From a checkpoint of a small transformer trained on Wikipedia.
Size: MLP 1024 SwiGLU, vocabulary 8192, 28.3M parameters.
Training: 432M tokens, 3299 steps.
MLP neurons of a small language model. Each row is named by its layer, matrix (gate and up: input weights) and neuron, and shows model dimensions 192-255. Each number is 128 + 24 x the weight over its row's rms, rounded and kept within 0 to 255. A neuron's up and down rows have the sign that makes its largest values positive.
After each neuron's rows, "fires after" lists the tokens most often just before its 100 highest values on Wikipedia text that the model never trained on. A number after a token or word is its count.

L13.gate457 [182 147 156 142  99 186 109 118 144 136 133  80 129 136 152 131 137 146  83 143 122 173 148 123 136 148 127 161 123 130 129 152 129 123  95 132 100 114  97 132  94 124  84 128 131 102 151 139  89 118 113 161 127 140 162 172  64 145 138 136 104 153 150 164]
L13.up457 [ 81 112 137 150 109 135 115  88 161 162 115 139 154 146 166 153 148 131 121 127 116 154 141 136 122 133 100 141 137 130 120 142 120  88 110  94 124 118 149 168 115 135 143 152 180 121 127 139 143 116 141 154 118 131 137 137 127 128 144 164 152 142  83 114]
fires after: "\n" 63, " |" 20

L13.gate654 [157 167 114 141 136 126  99 145 116 106 172 169 152 157 136  90 171 101 105 148 133 150 149 119 135 111 110 128 134 120 166 146 144 138 116 163 112 145  98 143 111 166 119 150 126 143 116 140 138 114 134 141 131 140 117 127 119 116 126 131 142  84 137 106]
L13.up654 [129 175 129 120 124 107  79 146 109 136 144 121 119 147 156 145 106 124  93 111 156 130  90 122 113  81 128 140 129 125 140 137 102 124 108 103 151 115 152 115 164 181  73 109 139 156 138 110 144 113 102 120 124 133 143 138 127 168  95 128 117 189 127 109]
fires after: " |" 37, "." 24, "0" 4, "1" 4

L2.gate1019 [ 98  98 120 151 126 147 116 136 136 155 131 112  86 188 146 102 131 128  62 159 160  97  91 132 170 143 126 124 119 143  98 137 148 137 118  90 174 136 150  88  90 153  89 100 106 132 147 136 131 125  98 160 118 105 119 147  80 143  89 139 114 120 100 130]
L2.up1019 [148 132 139 118 159 135 126 128 150 129 110 158 106 150 136 144 122 170  81  95 164 103  92 135 137 146 114 157 131 121 157 146 105 125 161 164 122 131 116  72  83 177 110 150 159 130 136 145 173 120 118 126 119 126 179 117 145 137 148 140 134 133 138 163]
fires after: "." 57, "," 7, " career" 6, " life" 4

L7.gate568 [132 133 120 136 128  93 125 111 116  99 138 131 148 121 117 116 141  86 160 124 101 139 157  27 125 166  91  97 122  92 103 164 136  96 130 139 161 114 145 128 134 127 173 174 149 162 127 124 150 141 102 133  98 151 132 113 171 122 130 154 150 132 121 151]
L7.up568 [165  95 147 127 163  99 122 126 112 162  89 141 120 154 110 148 135 100 144 138 128 138 117 138 140 111 152 125 143 100 130 135 102 144  90 135 127 108 159 153 135 171  92 142 122 170 108 121 163 127 132 114 139 161 118 116 166 140 153 110 129  97 117 166]
fires after: "," 16, "2" 13, "4" 12, "9" 8, "8" 8

L8.gate32 [106 138 145 114 131 122  88 149 174 148 154 157 133 141  94  98 140 137 120 131 129 117 159 173 103 137  95 156 130 102 153 116 114 169 102 107  97  81 150 176 107 143 117 117 118 125 104 113 132 132 128 156 147 113 116 138 114  95 108 147 159 101 119  96]
L8.up32 [130  85 148 112 161 129 107  88 151 134 181 194  94 116  82  97  74 168  88 121 115 108 135 153 136 130 135 144 116 145 140 149 148 152 128 153 161  90 141 157 168 148 140 131 136 115 137 145 123 132 142 158 160 101 142 125 112 109 111 127 107 125 125  92]
fires after: "1" 24, "2" 21, "8" 5, "0" 5

L13.gate909 [130 130 170  92 108 147 102 149 158 154 147 136 141 125 119 145 151 170 113 159 125 143 102 150 136 114 145 124 109 123 159 117  74 147 115 132 114 114 166 128  88 125 132 122 140 132 165 124  83 101 117 133 131 136 165 116 153 119 166 121 140 120 132 142]
L13.up909 [142 127 138  87 125 135  84  80 145 149  69 140 120  59  94 143 127 137 123 163  99 178 145 120 134 154 115 127 129 145 121 118 125 139 163 162 147 101 131 152 163  94 112 130 102 161 113 161 150 100 127  88 114 124 107 150 144  93 123 139 151 113 122 145]
fires after: " " 69, "–" 6, "-" 4

L7.gate973 [110 132 167 125 111 112 153 141 149 156 169 107 138 107  97 136 142 111 137 155 126 102 102 121 139 132 120  96 103 170 177 165 112 134 101 128  89 153 132 119 116  89 147 150 140 115 152 124 162 133  94 127 156 105 153 126 162 132 129  66 141 132 100  91]
L7.up973 [142 135 122 101 121  98 130  98 102 125  97 135 108 140  96 169 118 113 164 110  97  87 147 133 109 141 107 140 153 121  94 102  90 103  54 131 140 138 130 148 128 178 110 130 104 147 101 103 115 128 156 147 103 161 146 117 126 137 172 108 100 129 127 122]
fires after: "8" 31, "9" 31, " Du" 6, "6" 5, "7" 4

L8.gate647 [128 133 130 150 121 106 112 145  92 158 134 139 164 100 111 125 157 112 151 165 171  94 132 134 108 150 126 129 128 103 126 162 158 125 155 111 115 147 139 131 139 133 133 156 125 113 126 130 149 152 148 159 172 120 149  93 136 132 120 148 141 126  92 123]
L8.up647 [ 91 141 112 150 127 120 142 106 139 145 140 173 127 108 114 115 144 142 140 144 148 116 121 152 128 163 120 147 140 118 126 123 109 117 153 117 162 105  93 141 173 125  90 142 159 122 149 152  82 129 177  83 106 123 175 159  98  94 126 144 122 117 124 118]
fires after: " " 54, "°" 8, "′" 7, " on" 5, "-" 4

L10.gate332 [130 146 117 128 155 130  90 117 168 146 155 153 129 175 151 131 131  93 137 166 111 133 151 136 127 174 121 148 130  98 128 150 130 156 101 129 118 121 169 136 133 126 116 132 168 100 148 140 151 178 136 102 133 122 112 131 111 133 134 119 108  93 142  83]
L10.up332 [136  95 122 122 143 149  95 144 148 154 141 156 109 153 153 133 123  88 134 124 147 119 108 137 158 161 123 143 130 133 179 151 164 132 118 100 176 104 139 114 130 125 119  87  90 135 135 144 148 134 127 163 123 122 146 149 135 125  82 127 148 138 126 159]
fires after: "1" 23, "2" 14, "0" 11, " in" 8, "3" 7, "5" 6

L12.gate744 [171 166 153 131  91 124 126 128 172 113 126 124 137 120 145 124 101 140 173 117 145 150 147 146 168 138 111  92 139 142 133 136 153 105 133 168 131 162 143 132 144 140 143  93 128 149 108 132 135 152 108 102 131 172 112 118 120 129 120 155 143 126  92 100]
L12.up744 [144 152 113 119 141 111 169 151 156 158 177 121 105 152  85 129 154 138 134 208 119 104 164 147 128 138 124  91 116 120 116 119 120 133 144 140 172 155 159 127 187 120 151 100 132 124 138 171 111 109 121  96 119 152 117 125 126 127 113 117 165 152 142 110]
fires after: "0" 24, "9" 16, "–" 8, " " 7, "|" 6, "." 4

L2.gate15 [ 97 120 115 149 129 101 109 146 128 149 120 166 121 147 156 140 139 106  87 169 138 131 114 154 117 164 101 112  89  93 187 154 143 105  76 126 111 145 107 147 128 145 118 110 182 109 142 183 103 125 123 106 156 138 106 160 163 130 125  98 134 106 151 109]
L2.up15 [142 158  91 157 122 127 119 123 157 110 173 129 137 114 151 110  84  75 119 141 136 156  90 170  85 151 114  73 102 118 139 132 128  91 119 111 110 152 180 118 129 119 145 129 138 140 138 100 111 136 122 145 145 137 128 168 163 138 130 154 136 115  95  94]
fires after: "3" 19, "2" 15, "4" 9, "5" 8, "7" 7

L2.gate652 [114 130  98  99 112  90 149 143 141  87 132 119 122 101 165 151 103 124 163 104 110 105 120  86 164 140 114 113 150 131  55 157 110 145 166 115 122 148 116  78 140 116  71 120 147 138 104 139 100  75 140 115  98 129  87 117 112  92 133 132 132 129 111 133]
L2.up652 [110 114 149 126 157 140 125 135 127 143 116 155  92 146  88 134 139 142 127 114 137 160 153 100 104 123 133 138 119 116 159 143 159 185 128 121 125  79 100 135  77 127 165 136 125  82 150 106 168 139 114  87 145 141 159 134 131 117 121 154 113 141 122 161]
fires after: "," 30, "\n" 27, " a" 7

L11.gate589 [125 162 112  87 100  97 146 140 132 108 160 152 143 145 125 137  68 142 129 125  73 107 106  94 136 149 129  92 127 141 127 121 125 149 144 167 115 123 146 145 102 124 144 163 147 139 117 126 103 167 143 113 170 162 189 110 147 107 130 115 137 117  86 107]
L11.up589 [147 122 144 117 129  95 143 115 165 173 101 166 168 134  90 130 152 158 149 152 122 112 153 105  98 188 104 122 113  83 146 171 128 130 134  89 161 149 114 157 180 105  94 153 135 103 134 133  99  90 149 120 122 135 116 101 113  98 109 147 133 117 123 143]
fires after: " " 64, " (" 27

L2.gate526 [ 96  94 134  91 137  94 111 135 131 157 117  97 121 133 142 111 170 124 109 128 100 140 116  96 134 148 134 166 143  95 104 144 111 123 152 150 123 160 142 148 153 126  69 164 146  76  91 155 136 142 152 139 111  99 111 107 128 159  86 119 136 135  95 135]
L2.up526 [130 143 145 112 106 108 131 111 123 119 172 131 116 157  83 173 119 139  88 144 141 137 155  98  97 141 104 146  96 146 143 161 123 132 101 177  87 106 116 138 118  91 136  99 138 148 118 152 128 143 113  78 164 119 144  99 139 152 136 181 121  98  93 154]
fires after: "\n" 49, " \"" 10, "-" 10, " (" 7, " " 7, "0" 5

L12.gate180 [160 108 125 126 145  96 108 153 171 111 149 110  96  88 123  96 135 105  85 108 131 157 133 206 125 137 122 166  87 164 168 116 169 117  79 118  79 194 154 138 145 121 124 141 125  92 138 135 115 149 119  98  94  91 139 140 136 122 114 130 150 138 114 103]
L12.up180 [186 130  95 146 106  93 167 119 114 143 141 142 119 177 117 112 122 111 119 119 196 102 144 142 136 112 140 139 131 172  93 187 115 123  78  98 146 112 154 135 124 146 121 135 119 144 114 129 156 122 184 149  99  96 132 158 119 155 109 133 163 128 133 147]
fires after: " " 46, "1" 12, "," 5, "2" 4

L10.gate212 [166  89 154 143  90 147 170 133 150 153 118 133  97 142 155 123 155 152 139 161 100 140 108 133 153 120 130 131 148 101 109 105 162 116 115  93 137  96  80 166 110 127 114 162 132 138 189 110  85 139  79 133 119 131 186 122 102 151 129 153 121 141  85 135]
L10.up212 [126  91 113  89 114 149 154 148 128  83 125 140 141 128 126 144 153 112 135 128 165 139 146 145 140 141  96 136 125 120 161 166 152 121 116 109 110 129 113 136 133 103 176 125 115  72 149 143 130 135 162 147 182 125 175 114 117  92 105 167 152 125  98 108]
fires after: " " 61, "\n" 18, " (" 9

L2.gate491 [149 116 141 117 136 131 106 123 133 101  65 114  45 137 115 117  84 102 100 127 139  89 125 102 149 150 128 107  96 114  91 139  85 116 104 142 146  74 111 132 100 106  88 117 132 107  76 134 103  93 137 162 161 126 122 111 112 140  93 136 148 135 111 165]
L2.up491 [132 119 121 197 196 104 119  92 132 114 137 127 166 155 113 132 135 118 140 105 134 120 157 109 118 111 121  88 129  96 147 130 111 148 127 108 107 105 117 109 106 150 147 127 141 140 134  65 144 174 130 127 140 139 181 117  99 127 146 130 123 136 128 129]
fires after: "." 28, "S" 17, "," 13, "D" 5

L7.gate199 [125 149 131 178 117 145 126 123 144 121 123 115 119 122 100 126 130 115  90 144 156 102 142 163  94 134 100 156 155 140  96  84 115 129 127 152 148 145 115 101 115 158 127 157 143 146 133 153 103 107 118 108 114 115 140 116  58 122 115 137 154 104 140  67]
L7.up199 [121 106 142 122 127 154 142 112 173 151 146 116  70 161 142 122  87 114 153 124 148 142 141 109 165 126 141 148 120 129 195 111 123 124 132  92  96  70 116 136 131 136 153 127  86 105 149 114 136 111 115 122 122 123 131 103 154 130 163 126 124 127 163 169]
fires after: "9" 25, "8" 12, "2" 9, "7" 7, "." 7, "5" 6

L8.gate773 [154 105 121 156  87 131 121 105 148  97 149 118 152 128  82 129  82  91 148 122  96 108 103 129 157 178 132 165 136 166 142 116 125 147 159 143 133 139 116 198 161 117 144 138 147  70 114 124 100 146 164 160 137 144 138 125  98 114 129 156 122 140 148 131]
L8.up773 [138 126 140  97 116 120 163 128 138 132  93 158 161 154 142 136 142  83 115 126 148 152 118 148 144 152 111 115 113 110 139 171 101 109 129 136 123 140 134 130 138 128 129 137 105 165 145 135 110 150 102 141  92 134 170 132 117 128 111 129 143 108 146 101]
fires after: " " 50, "0" 7, "8" 6, "–" 5, "1" 5

L10.gate927 [166 132 127 150 119 117 134 142 154 130 147 154 143 156  91 126  85 175 151 147  91 100  90 139 136 116 116 129 166 163 123  90  97 136 146 148 120 130 123 122 163 155 145 108 121 162 138 186 144 168 128 110 184 123 134 116 111 157 151 131 132 115  88 154]
L10.up927 [121 124  94  96 111 146 114 115 177  86 136 157 140 106 142 110 125 159 140 102 118 110 148 157 114 139 139  89 145 114 142 177 139 125 134 113 137 123 138 112 140  96 133 154 174 163 100 130 113 132 126 150 123 145 138 113 133 145 116 141 129 120 126 102]
fires after: "9" 20, "0" 18, " " 11, "–" 8, " |" 7, "4" 5

L2.gate897 [140 101 114 142 103 140 134 140 115 136  86 112 112 109 135 132 150 175 120 139 124 148 143 120 136 126 128 105 152 121 107 118 101 119 138 165 125 107 149 116 142 131 127 150 123  95 175 141 135 108 112 120 149  94 141 149  80 120 125 114 131 148 108 148]
L2.up897 [115 111 150 136 141 165 132 126 137 139 113 119  97 136 152  85 138 103  94 170 100 135 119 114 133 122  86  97 143 155 163 140 120 126 132 110 111 164 123 123 129  97 106 135 122 109 140 105 134 118 135 135 130 138 157 132 100 120 110 167 111 129  71 120]
fires after: "0" 50, "1" 18, " (" 9, "\n" 4, " " 4